config.toml
n_layer = 14
head_dim = 32
vocab_size = 1092
norm_place = "pre"
qk_norm = false
init_std_up = 0.0361
init_std_down = 0.00684
init_mimetic = 0.5
beta1 = 0.9
schedule = "wsd"
decay_fraction = 0.581
batch_tokens = 16384
steps = 5789
MLP neurons of a small language model. Each row is named by its layer, matrix (up: input weights; down: output weights) and neuron, and shows model dimensions 16-79. Each number is 200 + 30 x the weight over its row's rms, rounded and kept within 0 to 999.
Before each neuron's rows, "fires in" lists the words (lower case) most often at its 100 highest values on Wikipedia text that the model never trained on. A number after a token or word is its count.

fires in: "an" 57, "another" 6, "any" 5
L7.up424,187,197,230,192,191,223,193,191,229,192,137,247,202,136,179,183,223,170,261,148,172,156,181,229,227,180,208,221,199,252,148,206,198,142,226,182,177,159,235,190,183,169,185,184,218,216,224,198,188,217,194,226,174,208,193,229,246,218,155,167,159,196,194,214
L7.down424,187,210,190,225,161,173,196,154,203,235,158,201,232,175,200,197,224,233,209,242,200,148,236,197,183,191,206,217,206,199,176,170,216,164,191,173,143,170,193,165,189,180,166,196,224,233,210,173,217,167,230,203,230,111,127,187,153,198,136,223,208,182,193,160

fires in: "president" 16, "footballer" 14, "name" 8, "species" 7, "army" 6, "district" 5
L7.up285,194,209,174,202,232,215,169,221,211,228,161,210,234,209,225,195,127,288,165,177,215,195,201,207,185,204,246,190,188,207,211,152,180,175,238,171,202,195,187,145,167,179,252,207,250,266,210,185,143,216,196,232,218,265,227,177,242,187,241,164,217,167,202,209
L7.down285,219,162,193,227,198,218,268,169,194,183,188,217,221,203,183,230,190,163,245,171,181,225,222,172,197,236,207,191,222,165,209,207,198,197,160,242,183,205,203,211,224,147,209,157,210,164,237,191,206,114,206,238,224,183,166,182,225,166,267,202,146,199,179,259

fires in: "in" 44, "the" 12, "large" 4, "late" 4, "whose" 4, "reserve" 4
L5.up1,151,252,244,182,193,200,250,209,168,157,181,215,262,246,197,197,186,183,143,178,143,159,151,243,187,225,198,240,210,185,149,193,201,186,172,170,176,172,162,188,207,199,218,202,193,214,238,185,222,194,257,228,213,275,207,224,186,205,247,255,197,176,141,268
L5.down1,213,157,187,193,229,205,186,247,229,300,203,192,214,196,222,203,175,235,234,198,211,252,228,180,209,188,137,180,175,183,174,179,169,229,238,215,215,226,215,225,136,176,220,214,209,191,187,171,154,187,160,259,180,137,196,177,261,214,182,164,206,167,191,193

fires in: "first" 40, "a" 18, "second" 8, "named" 7, "appointed" 5
L7.up462,198,189,195,237,202,204,212,178,197,213,179,209,208,224,179,225,174,202,156,211,176,205,188,212,255,219,199,220,195,219,194,256,221,154,230,211,222,230,238,222,227,190,225,246,216,205,190,228,210,202,234,211,219,192,189,230,227,231,203,194,192,174,181,194
L7.down462,178,208,200,197,201,122,155,200,159,220,237,201,191,169,205,178,202,158,208,175,161,219,221,245,189,193,225,155,177,131,235,277,190,223,188,180,193,179,250,187,182,213,265,198,202,151,140,261,172,163,162,185,156,169,197,191,157,274,214,245,134,236,180,214

fires in: "district" 14, "family" 11, "building" 9, "bishop" 7, "those" 6, "name" 5
L4.up633,156,232,202,170,202,185,190,228,133,172,211,209,204,178,131,172,176,201,294,151,198,211,179,183,176,208,171,203,212,228,160,235,166,169,209,235,175,167,202,170,187,144,232,152,176,261,173,208,173,245,165,184,166,242,221,196,231,251,147,176,163,186,193,192
L4.down633,203,234,154,198,196,200,224,155,166,202,243,196,216,153,125,143,173,169,223,214,144,164,245,181,225,194,231,183,238,192,172,207,193,180,199,158,187,170,251,252,194,195,195,219,187,209,214,246,208,198,250,227,234,186,155,145,198,127,222,163,164,215,232,198

fires in: "he" 51, "also" 10, "held" 8, "head" 6
L11.up560,144,233,212,139,213,200,195,227,267,186,204,197,174,242,192,163,200,204,189,190,195,213,238,165,219,171,222,199,171,228,212,177,229,182,226,209,184,208,253,227,235,235,200,252,194,188,212,210,157,193,186,226,180,183,172,192,252,122,203,193,261,164,202,183
L11.down560,251,136,203,200,155,159,181,206,194,202,214,208,225,175,143,205,220,191,135,227,241,210,199,223,163,235,232,213,176,199,237,213,202,200,197,193,194,180,192,272,208,174,185,188,211,183,172,246,177,187,180,255,200,254,213,214,216,202,144,238,226,253,228,236

fires in: "the" 36, "many" 18, "two" 15, "three" 9, "all" 5
L9.up133,207,178,177,189,234,174,264,179,198,186,195,218,247,156,157,218,147,205,188,219,156,191,167,195,188,218,188,167,265,220,159,221,150,208,155,208,209,217,203,199,157,214,223,173,203,241,192,195,215,200,188,238,159,265,228,192,146,252,195,184,175,213,153,213
L9.down133,206,232,233,192,171,246,165,201,205,161,246,202,239,163,222,225,236,171,175,182,235,227,185,264,153,201,158,206,171,256,244,214,225,217,221,222,162,183,217,180,193,166,188,169,219,241,139,226,180,260,187,185,207,208,213,185,246,198,248,199,237,252,207,205

fires in: "and" 49, "it" 20, "of" 17, "the" 6, "its" 4
L6.up234,212,225,167,169,267,202,206,212,178,142,184,233,201,154,244,199,240,216,195,197,199,218,178,152,218,152,195,187,207,210,204,249,205,161,190,165,205,238,184,199,235,173,207,190,188,204,164,152,173,158,189,208,225,240,256,236,202,227,193,166,229,191,227,172
L6.down234,194,228,221,199,237,202,201,191,167,160,198,185,274,158,200,206,161,174,134,204,227,211,236,195,195,185,189,213,239,231,244,254,148,174,219,166,159,215,220,205,245,193,207,207,203,174,174,141,146,200,149,207,168,248,173,202,213,225,225,205,180,205,209,255

fires in: "are" 37, "derived" 5, "is" 5, "height" 4, "individuals" 4
L8.up622,212,156,181,143,188,217,184,207,228,124,189,157,186,190,215,187,150,225,147,213,182,213,158,192,236,159,226,188,213,216,212,165,201,200,258,172,197,225,206,235,206,193,213,219,191,228,171,208,184,231,208,226,189,191,171,199,234,188,159,201,186,217,229,217
L8.down622,202,176,216,132,229,193,209,229,188,194,193,245,191,221,200,173,211,199,186,133,219,145,199,177,179,261,200,250,199,192,225,195,195,217,192,274,197,160,178,170,217,209,201,195,152,226,241,200,215,166,216,154,217,224,229,205,241,220,236,185,186,213,201,173

fires in: "by" 62, "up" 5
L8.up141,172,252,200,179,227,202,215,191,191,211,246,228,236,212,169,194,227,208,214,215,194,174,149,232,119,167,143,193,186,243,232,166,172,204,157,265,184,188,227,236,189,212,171,166,203,192,176,218,187,233,167,187,174,231,221,198,230,184,139,237,214,183,176,206
L8.down141,232,231,169,230,166,246,156,234,217,201,182,251,258,252,258,195,205,255,212,226,250,205,173,211,235,203,173,156,206,158,285,211,201,197,224,245,173,235,230,210,207,253,200,199,178,166,168,190,212,164,244,207,161,192,205,170,236,170,215,230,161,181,179,237

fires in: "and" 87, "which" 5, "that" 4
L5.up110,191,206,188,218,205,237,227,222,180,172,231,201,242,195,209,215,200,217,166,210,192,229,160,238,157,201,185,190,156,240,185,230,187,177,223,162,202,243,176,226,202,204,137,191,233,200,262,242,155,205,172,167,240,174,249,187,175,210,228,173,207,203,168,201
L5.down110,215,205,191,148,231,247,203,217,194,227,219,190,215,137,208,181,205,213,154,165,250,250,188,230,190,184,196,203,216,186,219,140,143,185,198,141,212,251,242,158,182,185,248,270,219,216,222,215,142,235,198,221,190,213,226,249,197,211,230,186,158,122,160,190

fires in: "for" 52, "a" 7, "the" 6, "after" 5, "mathematics" 4
L4.up260,181,245,214,235,196,195,183,174,180,153,163,188,227,236,217,257,203,148,203,178,179,212,164,168,220,180,259,210,221,209,267,223,203,220,181,204,187,225,166,145,166,238,186,161,157,210,196,212,149,176,218,204,194,212,223,222,182,225,228,211,196,190,214,185
L4.down260,226,187,175,198,203,154,264,167,207,217,228,184,200,184,162,177,173,183,150,189,162,219,207,229,198,221,173,203,171,203,150,206,203,161,154,262,220,267,210,220,188,196,176,193,186,201,187,178,242,232,224,263,205,188,225,276,229,195,213,189,244,147,172,186

fires in: "with" 24, "had" 13, "was" 11, "can" 9, "were" 7, "is" 5
L9.up168,163,169,211,200,188,197,224,190,159,209,209,260,237,235,266,199,230,182,175,263,206,201,215,168,234,154,195,247,200,231,167,185,189,215,191,165,259,213,208,183,222,204,163,199,235,204,209,257,161,114,223,167,208,205,195,244,226,202,184,181,257,234,180,182
L9.down168,213,195,198,225,122,203,261,181,242,172,158,217,279,158,173,217,178,170,253,190,182,151,203,211,222,165,155,225,180,146,247,176,208,235,197,228,211,228,206,147,207,199,164,203,218,193,184,143,271,183,176,240,192,224,202,230,225,143,181,200,199,183,225,205

fires in: "on" 19, "after" 18, "between" 12, "released" 8, "according" 8
L9.up127,208,263,228,185,201,188,207,232,211,169,171,180,205,176,185,193,165,259,136,219,217,224,209,228,233,250,190,214,196,214,229,191,206,146,208,275,224,190,167,231,175,242,209,200,209,211,234,219,187,159,165,217,228,212,179,226,206,160,188,207,199,171,251,244
L9.down127,161,178,223,216,219,182,172,206,202,203,225,164,283,228,158,197,254,194,185,205,195,189,175,210,173,186,192,183,207,166,168,170,213,190,171,223,242,296,215,111,230,190,176,198,172,203,238,191,223,214,221,180,183,151,185,190,197,227,247,237,186,208,219,173

fires in: "would" 23, "to" 16, "not" 9, "also" 7, "could" 5, "can" 5
L9.up341,235,176,155,238,172,170,252,201,245,186,214,223,156,206,178,241,251,122,180,235,236,213,235,250,250,203,178,260,175,252,170,184,218,194,248,233,225,181,196,200,239,190,184,186,193,193,205,182,213,158,203,218,213,209,177,197,246,244,209,179,190,228,190,227
L9.down341,207,254,205,197,210,224,186,180,203,206,206,251,205,228,136,182,186,207,116,179,190,182,194,245,204,237,216,260,193,202,228,190,221,198,250,211,188,167,192,249,239,208,192,242,190,218,230,166,216,175,249,240,242,201,186,213,225,203,186,161,192,191,219,195

fires in: "would" 23, "can" 14, "will" 9, "could" 8, "may" 6, "saw" 6
L6.up440,155,191,148,181,177,182,219,181,246,230,216,198,162,254,210,201,181,173,219,171,206,233,227,193,256,149,185,226,153,275,225,197,158,240,253,188,242,200,195,189,179,189,133,229,233,192,140,241,276,244,211,189,189,149,175,175,207,241,217,200,192,226,194,266
L6.down440,255,273,207,207,218,163,227,214,193,234,186,230,193,184,183,198,151,155,156,194,242,219,201,229,180,158,163,210,183,245,238,131,219,244,229,226,192,222,163,227,218,218,161,182,181,127,200,185,180,156,179,197,204,196,191,242,179,181,257,205,214,220,139,113

fires in: "he" 86, "it" 6
L9.up50,166,284,173,146,207,198,185,244,218,198,159,219,183,193,243,138,216,172,198,223,205,177,187,191,197,218,210,226,194,221,162,130,180,215,224,204,195,182,201,184,230,183,206,218,185,189,194,263,204,178,198,197,183,201,247,255,236,210,270,192,198,243,202,162
L9.down50,211,201,194,185,186,146,255,205,215,160,221,220,193,220,175,221,205,160,204,270,183,211,235,238,203,193,257,217,210,207,220,217,181,233,237,178,237,164,183,240,216,193,232,263,237,192,218,233,212,163,203,251,177,227,235,203,186,189,226,215,234,194,227,196

fires in: "named" 15, "being" 9, "is" 9, "has" 7, "any" 6, "are" 5
L9.up201,150,204,190,168,199,124,254,206,192,228,257,213,145,218,209,271,201,246,193,237,211,229,157,145,230,197,203,190,186,212,143,152,214,160,231,235,193,176,239,228,239,237,235,194,214,194,181,208,167,171,190,187,225,202,152,188,193,247,212,178,186,181,209,177
L9.down201,214,204,276,131,217,183,184,155,166,143,166,216,263,200,196,184,190,212,159,196,158,171,215,158,192,255,202,244,266,213,250,229,235,233,227,203,199,188,189,209,194,188,150,250,189,235,178,182,187,174,207,209,229,195,217,222,217,245,175,204,174,248,183,171

fires in: "released" 16, "not" 13, "to" 12, "would" 11, "could" 5
L7.up452,223,244,229,166,162,161,208,234,213,194,200,221,196,202,207,177,219,200,201,183,217,174,212,179,219,221,189,239,216,250,254,183,204,240,236,160,238,233,197,140,197,207,222,193,202,187,187,217,164,188,171,166,233,195,140,172,223,205,203,236,263,224,178,268
L7.down452,220,174,198,227,247,187,274,187,161,155,223,272,188,195,160,186,228,176,194,166,235,193,215,192,215,213,173,216,177,158,218,207,233,147,210,189,152,223,181,200,219,216,220,173,213,221,206,182,188,202,223,225,202,166,200,226,213,189,184,141,195,217,202,219

fires in: "is" 25, "at" 15, "to" 15
L11.up433,237,273,213,169,160,243,185,250,190,214,249,214,237,141,199,241,189,182,192,193,167,255,199,191,169,141,212,222,179,194,161,227,212,223,215,207,226,215,177,153,188,233,179,194,187,249,183,174,174,201,197,252,171,204,206,241,143,159,259,162,164,174,225,178
L11.down433,201,188,199,194,217,190,219,174,204,165,216,190,194,235,235,211,154,195,148,149,200,208,207,180,245,196,208,182,199,262,200,194,197,213,220,202,211,168,183,220,218,219,266,195,148,182,182,208,186,252,170,224,212,214,181,234,201,243,173,195,182,192,195,239

fires in: "its" 27, "other" 10, "to" 9, "largest" 6, "longest" 6, "large" 4
L9.up95,180,231,187,209,154,167,270,213,226,190,267,210,288,187,153,252,228,180,174,184,206,230,189,185,209,249,186,189,209,212,289,190,166,165,225,153,181,195,211,257,212,258,178,225,155,227,187,207,170,173,176,236,157,224,203,162,219,169,208,190,217,194,141,201
L9.down95,202,234,201,157,241,159,226,164,246,161,169,166,334,249,185,169,224,213,177,220,167,178,195,152,193,195,215,192,206,229,204,263,234,206,227,206,208,206,245,217,202,216,220,213,173,142,151,157,207,137,238,171,214,201,185,180,156,150,187,198,172,175,230,182

fires in: "a" 52, "the" 15, "an" 9, "former" 4
L5.up494,169,194,193,255,244,197,249,228,159,175,223,217,149,194,235,147,251,205,200,198,154,227,201,196,215,207,176,250,196,222,131,231,189,160,202,169,208,162,227,198,221,241,199,250,223,191,195,212,242,238,164,183,161,176,217,227,188,231,164,163,173,233,207,198
L5.down494,234,162,176,152,210,138,155,204,185,212,226,234,192,217,182,220,202,194,187,168,164,204,182,167,202,171,221,193,207,163,226,117,195,192,213,213,140,206,230,147,183,143,234,211,193,199,209,204,148,168,213,244,230,228,187,215,210,203,154,184,194,217,213,189

fires in: "of" 23, "known" 16, "all" 15, "more" 7, "many" 6, "most" 4
L8.up331,220,280,141,213,210,211,168,166,209,172,205,250,203,188,237,223,257,235,216,232,216,236,197,182,205,194,153,268,198,219,207,255,186,179,265,209,191,181,229,187,246,183,187,225,227,179,204,215,188,162,219,206,169,226,224,193,191,199,224,197,227,227,199,136
L8.down331,191,216,206,179,177,210,213,255,176,179,195,156,253,220,194,184,208,210,191,179,208,186,166,196,222,150,148,207,228,210,239,261,185,198,202,160,202,177,255,185,159,184,210,218,150,219,233,216,185,245,189,212,178,249,178,175,182,220,198,140,164,223,175,148

fires in: "because" 22, "also" 8, "release" 7, "become" 7, "street" 7, "selected" 6
L4.up608,205,219,240,171,132,234,219,209,203,151,166,126,193,228,202,200,161,111,180,205,205,185,217,189,204,198,221,209,266,255,250,229,211,195,211,216,162,203,170,191,228,196,169,231,235,245,200,147,232,211,205,206,210,201,157,178,169,220,216,173,231,190,213,191
L4.down608,163,204,177,243,236,212,188,224,184,145,141,186,158,179,218,192,206,233,204,223,213,171,199,220,203,189,205,198,232,224,190,185,266,202,173,186,204,213,189,135,228,226,202,187,211,230,220,203,174,239,155,211,239,171,259,194,130,231,197,204,195,190,245,183

fires in: "with" 23, "to" 20, "about" 9, "provided" 5, "provide" 4, "for" 4
L9.up109,217,175,165,237,103,268,180,253,175,160,186,212,178,171,161,206,237,160,165,238,207,243,186,225,179,196,263,174,234,217,214,188,181,171,237,225,231,175,165,195,218,196,179,219,223,192,187,197,203,155,215,186,111,178,230,243,217,200,177,213,192,203,184,222
L9.down109,210,205,152,203,186,232,176,262,206,194,169,162,188,230,175,169,200,219,197,227,200,213,232,180,185,205,190,224,149,224,166,191,194,166,190,223,179,180,225,170,202,224,147,180,186,221,263,208,218,159,207,188,200,224,229,189,187,226,214,139,173,197,182,225

fires in: "a" 42, "kilometers" 5, "energy" 4
L9.up87,134,227,236,186,191,157,202,239,207,181,306,157,208,185,212,286,190,201,175,202,204,172,228,175,231,176,242,199,162,223,212,216,204,214,214,236,177,150,218,206,173,201,268,221,170,236,216,222,166,187,186,164,138,219,224,214,193,164,223,229,199,203,194,226
L9.down87,164,162,203,237,190,199,242,202,186,222,229,200,230,241,210,179,200,180,167,176,178,227,178,158,209,203,129,188,234,207,168,228,233,210,253,193,223,131,159,214,225,176,191,189,188,167,152,238,294,186,217,177,176,171,211,165,211,290,181,177,158,230,181,187

fires in: "a" 41, "with" 15, "stadium" 7, "steve" 6
L6.up220,178,217,258,160,155,207,263,221,180,210,211,176,206,194,226,168,221,178,149,205,187,214,186,228,193,224,246,206,206,180,203,179,217,206,205,236,231,217,211,177,201,184,260,222,192,246,230,210,175,115,229,184,201,149,195,246,219,168,234,166,159,172,237,201
L6.down220,199,183,219,221,216,207,216,175,211,208,223,149,242,205,195,242,218,236,259,255,162,177,192,228,239,189,195,194,218,186,163,201,246,163,202,167,197,303,214,211,231,227,170,258,211,234,211,184,205,260,205,225,198,237,246,220,200,223,217,226,190,157,174,143

fires in: "a" 15, "they" 14, "be" 11, "is" 8, "to" 6
L11.up452,206,242,182,211,233,196,203,231,225,217,236,237,167,214,169,171,186,226,154,166,198,216,193,165,180,242,187,238,173,241,242,237,219,211,210,143,262,169,204,159,163,180,191,185,275,169,184,216,171,154,213,188,208,160,193,239,237,217,217,225,188,272,222,200
L11.down452,139,237,205,203,262,179,249,214,221,184,157,192,201,188,225,227,163,223,212,168,193,264,249,230,200,152,175,193,222,220,196,238,178,246,232,150,152,201,245,236,209,223,244,154,170,156,186,198,218,198,261,216,190,229,190,207,172,156,188,181,148,233,195,197

fires in: "of" 32, "or" 9, "and" 9, "business" 5
L6.up512,225,199,216,238,210,198,204,206,178,225,209,166,215,192,173,292,157,220,172,218,160,225,166,173,226,212,293,203,211,173,164,248,183,264,213,194,196,207,220,175,175,201,198,135,230,217,146,167,182,156,174,206,166,236,180,231,243,189,210,226,175,207,240,191
L6.down512,219,184,215,182,223,188,171,121,228,224,189,245,253,200,238,180,187,230,231,195,202,230,218,204,180,227,206,153,200,167,216,204,211,218,231,189,226,200,189,169,221,258,206,190,185,203,206,224,193,177,228,221,222,182,197,203,203,249,196,146,209,237,189,222

fires in: "and" 25, "made" 10, "no" 8, "came" 7, "a" 6, "given" 6
L8.up423,141,154,223,178,181,214,241,186,198,114,181,252,200,207,229,207,229,186,208,161,240,200,223,265,191,193,187,228,220,202,206,232,147,215,279,209,196,224,165,185,167,200,199,231,242,162,204,264,204,241,166,205,182,198,215,171,209,228,220,135,248,173,191,224
L8.down423,209,214,185,202,188,170,190,226,209,276,212,227,209,231,216,258,203,222,170,211,163,190,177,172,177,264,204,189,200,171,205,187,168,183,88,217,176,217,122,227,261,174,178,196,200,250,232,232,138,205,239,210,211,243,210,199,230,209,148,223,143,235,222,170

fires in: "an" 37, "several" 6, "another" 5, "any" 5
L9.up372,182,193,233,177,256,179,150,171,149,172,167,197,197,216,227,198,201,144,181,183,161,142,231,182,215,250,205,226,167,264,169,183,263,214,164,204,169,213,184,191,180,162,179,177,188,207,222,179,190,208,262,246,204,212,182,212,283,238,184,204,195,199,183,201
L9.down372,188,225,157,224,172,195,155,150,216,232,178,199,160,195,186,250,262,215,244,197,241,166,202,196,211,216,221,229,164,203,210,202,256,220,220,215,196,187,224,226,158,238,187,229,192,191,176,181,245,187,179,185,224,170,202,186,218,222,180,161,131,237,247,237

fires in: "an" 43, "another" 6, "com" 6, "any" 5
L6.up306,248,238,220,189,214,198,144,209,189,167,146,186,250,157,192,176,207,180,194,238,180,169,176,249,176,227,241,236,228,206,177,221,192,234,229,216,257,180,206,138,181,178,211,139,178,179,216,192,205,240,221,212,150,164,212,226,230,193,166,199,214,227,198,220
L6.down306,252,253,187,165,198,179,198,173,214,173,189,247,215,163,164,187,155,223,184,199,213,211,190,212,219,189,199,219,164,235,198,186,210,225,211,272,121,233,161,186,149,217,181,205,220,198,230,246,236,223,187,232,218,264,216,187,202,208,206,174,207,197,219,197

fires in: "he" 35, "which" 10, "she" 8
L9.up581,179,188,205,217,207,195,189,209,202,205,218,179,243,230,201,150,177,223,234,214,189,244,241,223,199,156,192,206,211,181,188,202,228,152,213,209,228,159,189,206,170,139,253,227,180,284,192,248,190,197,154,167,223,217,240,237,246,170,256,209,236,190,200,200
L9.down581,149,200,141,171,223,216,240,187,232,174,193,213,164,171,158,180,206,194,204,194,176,228,194,140,198,160,246,249,254,188,211,219,215,246,252,200,169,244,232,216,218,239,245,253,256,186,198,234,172,198,181,257,231,237,198,199,206,202,211,218,211,264,243,181

fires in: "and" 84, "or" 9
L8.up236,190,211,208,165,213,226,264,166,244,191,196,167,250,223,227,222,161,203,161,268,155,257,171,209,209,178,248,224,222,201,212,224,237,197,241,168,183,223,196,154,250,227,180,185,192,241,194,192,192,206,211,233,159,192,238,200,189,214,171,155,232,142,231,178
L8.down236,211,166,205,239,204,122,197,206,174,196,207,193,240,106,192,236,165,190,179,192,188,232,185,206,148,250,171,145,255,264,153,241,219,189,197,197,179,241,224,166,228,203,221,191,188,173,194,205,191,192,222,237,178,222,185,216,192,241,203,216,231,154,152,212

fires in: "a" 82
L11.up496,197,223,172,225,182,147,179,176,202,183,197,177,196,210,218,160,237,225,172,185,121,178,166,190,186,167,177,266,188,223,143,217,216,216,171,179,199,204,178,224,262,192,190,223,213,198,217,249,154,207,255,225,219,186,218,254,232,252,217,262,188,241,193,126
L11.down496,210,168,212,161,188,159,154,166,179,190,220,184,234,201,235,218,199,226,243,211,181,161,194,211,170,163,214,210,207,194,214,212,183,155,247,219,216,226,149,171,235,218,285,196,226,166,174,227,224,199,186,224,224,235,196,215,192,233,182,229,122,280,163,190

fires in: "released" 19, "started" 8, "release" 8, "died" 7, "geography" 5, "was" 5
L6.up110,232,228,170,186,193,206,201,171,198,154,169,132,204,171,175,217,146,206,195,198,192,174,211,230,126,194,174,208,216,239,182,247,187,205,199,234,149,221,202,147,157,181,186,200,194,194,212,228,192,183,157,197,182,251,168,220,179,217,182,250,234,162,159,196
L6.down110,158,202,232,217,199,184,178,157,236,210,211,203,227,187,215,212,193,198,152,175,216,213,209,224,155,247,214,161,233,196,180,257,211,197,195,163,215,271,192,189,191,219,207,194,216,191,224,203,292,207,207,218,226,220,178,188,222,210,176,230,192,187,168,239

fires in: "the" 54, "some" 18, "five" 6, "two" 5
L7.up187,166,227,150,211,214,224,188,188,159,152,147,248,197,175,182,189,214,171,193,193,181,169,213,169,180,145,161,171,229,202,110,235,180,170,230,214,169,223,243,190,205,197,242,177,177,208,196,258,210,187,203,204,218,225,248,201,169,273,166,187,209,182,211,205
L7.down187,211,163,192,186,203,194,187,180,179,223,208,270,242,200,194,183,176,197,190,157,195,146,201,183,212,221,194,157,233,223,209,229,153,192,263,222,133,198,240,266,206,204,246,181,201,219,171,182,196,194,215,215,205,216,212,186,143,221,148,171,168,189,189,205

fires in: "by" 66, "to" 26, "of" 4
L7.up315,193,275,224,228,156,178,172,260,216,194,203,177,256,244,217,160,230,231,180,197,167,237,188,198,174,238,204,198,216,204,196,244,202,204,256,206,210,235,236,177,119,201,178,189,274,151,201,254,166,149,199,211,199,249,224,172,190,157,187,204,202,122,206,163
L7.down315,201,211,168,196,215,175,272,198,240,188,224,215,325,173,220,174,193,190,243,181,214,230,188,197,192,179,213,207,222,192,175,216,227,256,203,178,185,251,182,187,153,193,194,215,239,208,201,171,162,200,256,197,148,161,180,220,191,180,191,194,170,236,206,209

fires in: "and" 83
L11.up4,165,205,190,143,188,208,188,187,205,224,181,209,197,118,204,172,172,181,108,205,246,207,220,164,217,209,260,192,181,182,212,154,200,213,257,192,174,199,175,244,179,191,185,175,200,197,159,191,178,199,210,182,188,255,220,196,161,236,218,202,230,183,222,201
L11.down4,188,181,145,211,146,190,234,195,227,207,208,227,212,165,218,166,211,210,212,163,192,192,184,222,124,192,199,178,183,197,213,203,202,179,164,219,226,213,217,230,173,255,167,199,199,265,241,207,213,202,182,246,249,221,168,178,202,195,209,245,157,213,116,196

fires in: "first" 24, "two" 24, "early" 12, "three" 10, "many" 10, "five" 7
L7.up31,219,211,192,179,198,150,223,182,222,190,226,280,233,160,226,208,216,219,189,183,197,214,212,193,195,260,179,227,239,202,187,191,134,235,175,178,175,141,189,182,218,289,228,181,170,178,170,227,189,197,193,235,198,223,184,197,147,213,180,263,275,189,230,179
L7.down31,151,206,199,155,202,210,183,194,191,222,201,244,257,143,269,195,158,243,168,209,193,155,255,240,228,193,219,260,209,155,212,201,183,159,206,218,196,196,223,207,223,230,186,173,165,273,250,217,171,181,161,195,215,192,202,218,207,253,172,181,157,217,232,182

fires in: "is" 16, "small" 13, "can" 11, "website" 10, "massachusetts" 6
L9.up454,223,220,174,179,221,175,237,192,202,210,208,285,239,224,204,230,232,200,187,129,184,236,260,196,159,204,214,172,179,230,219,235,176,165,233,198,254,200,179,253,238,208,161,186,215,207,207,201,202,173,211,207,191,126,250,208,188,176,182,228,215,179,212,160
L9.down454,211,140,236,197,166,212,187,207,218,189,198,166,222,164,160,227,211,183,167,225,138,220,214,174,240,220,202,238,246,213,219,159,222,165,188,142,192,214,207,196,172,172,196,180,294,155,214,168,198,210,221,168,172,208,295,206,210,213,159,177,213,192,248,232

fires in: "to" 43, "for" 27, "by" 11, "on" 6
L9.up625,238,216,178,197,176,221,246,179,184,145,213,186,220,196,220,233,176,199,169,234,238,211,192,231,217,241,194,204,213,194,185,176,174,189,211,169,211,173,241,145,196,144,188,161,212,124,236,207,192,225,153,216,169,211,179,219,184,193,195,205,203,156,212,210
L9.down625,164,203,243,242,184,186,205,195,188,181,161,210,294,267,232,189,181,185,202,150,191,230,207,176,210,166,161,206,279,190,229,222,165,253,198,203,227,235,236,162,233,253,186,149,204,194,196,245,178,210,143,262,153,210,236,199,247,173,191,166,204,214,257,203

fires in: "and" 32, "liberal" 7, "creek" 5, "democratic" 4, "science" 4, "medical" 4
L7.up388,208,123,237,138,253,214,178,206,210,204,203,236,269,149,193,204,202,168,159,180,228,247,201,164,179,221,205,185,206,215,219,178,164,210,223,184,207,162,195,216,188,183,199,157,205,224,206,257,258,211,175,149,154,176,172,207,221,205,219,214,176,172,191,215
L7.down388,204,250,257,158,163,174,201,214,190,163,219,182,236,183,207,182,191,217,167,212,231,204,229,207,238,149,227,188,228,105,167,199,220,184,220,184,166,224,182,235,171,184,210,225,235,203,204,187,175,195,228,221,210,140,217,138,197,184,195,151,229,221,219,196

fires in: "released" 28, "later" 9, "television" 9, "release" 9, "also" 4, "several" 4
L6.up530,164,239,167,208,168,155,182,231,209,130,205,198,229,207,215,210,234,191,170,114,233,178,217,210,192,274,228,202,206,219,183,206,185,242,219,182,184,250,208,124,221,232,211,175,212,179,152,233,252,134,267,212,224,159,158,172,181,208,220,202,255,218,193,163
L6.down530,172,219,175,228,187,185,187,121,225,239,164,141,211,214,174,224,225,153,212,267,225,198,209,222,226,178,160,222,206,194,203,208,236,181,274,253,187,217,188,199,181,251,170,200,231,211,203,151,184,185,248,175,229,177,213,202,182,192,183,162,165,199,157,141

fires in: "a" 54, "currently" 6
L7.up466,154,193,253,188,137,152,197,228,206,166,244,252,149,209,212,183,231,204,207,175,223,145,175,185,211,153,213,168,228,214,175,241,205,160,223,249,213,210,220,179,186,174,221,201,234,175,164,207,199,233,152,147,203,255,215,241,274,246,170,166,167,253,222,173
L7.down466,215,197,212,185,254,187,245,239,152,222,162,269,158,194,258,204,202,186,203,224,145,171,244,195,192,213,217,200,218,157,167,198,234,207,213,195,187,202,164,208,236,163,205,206,227,204,211,197,197,169,233,208,132,212,219,195,181,171,162,201,157,232,235,175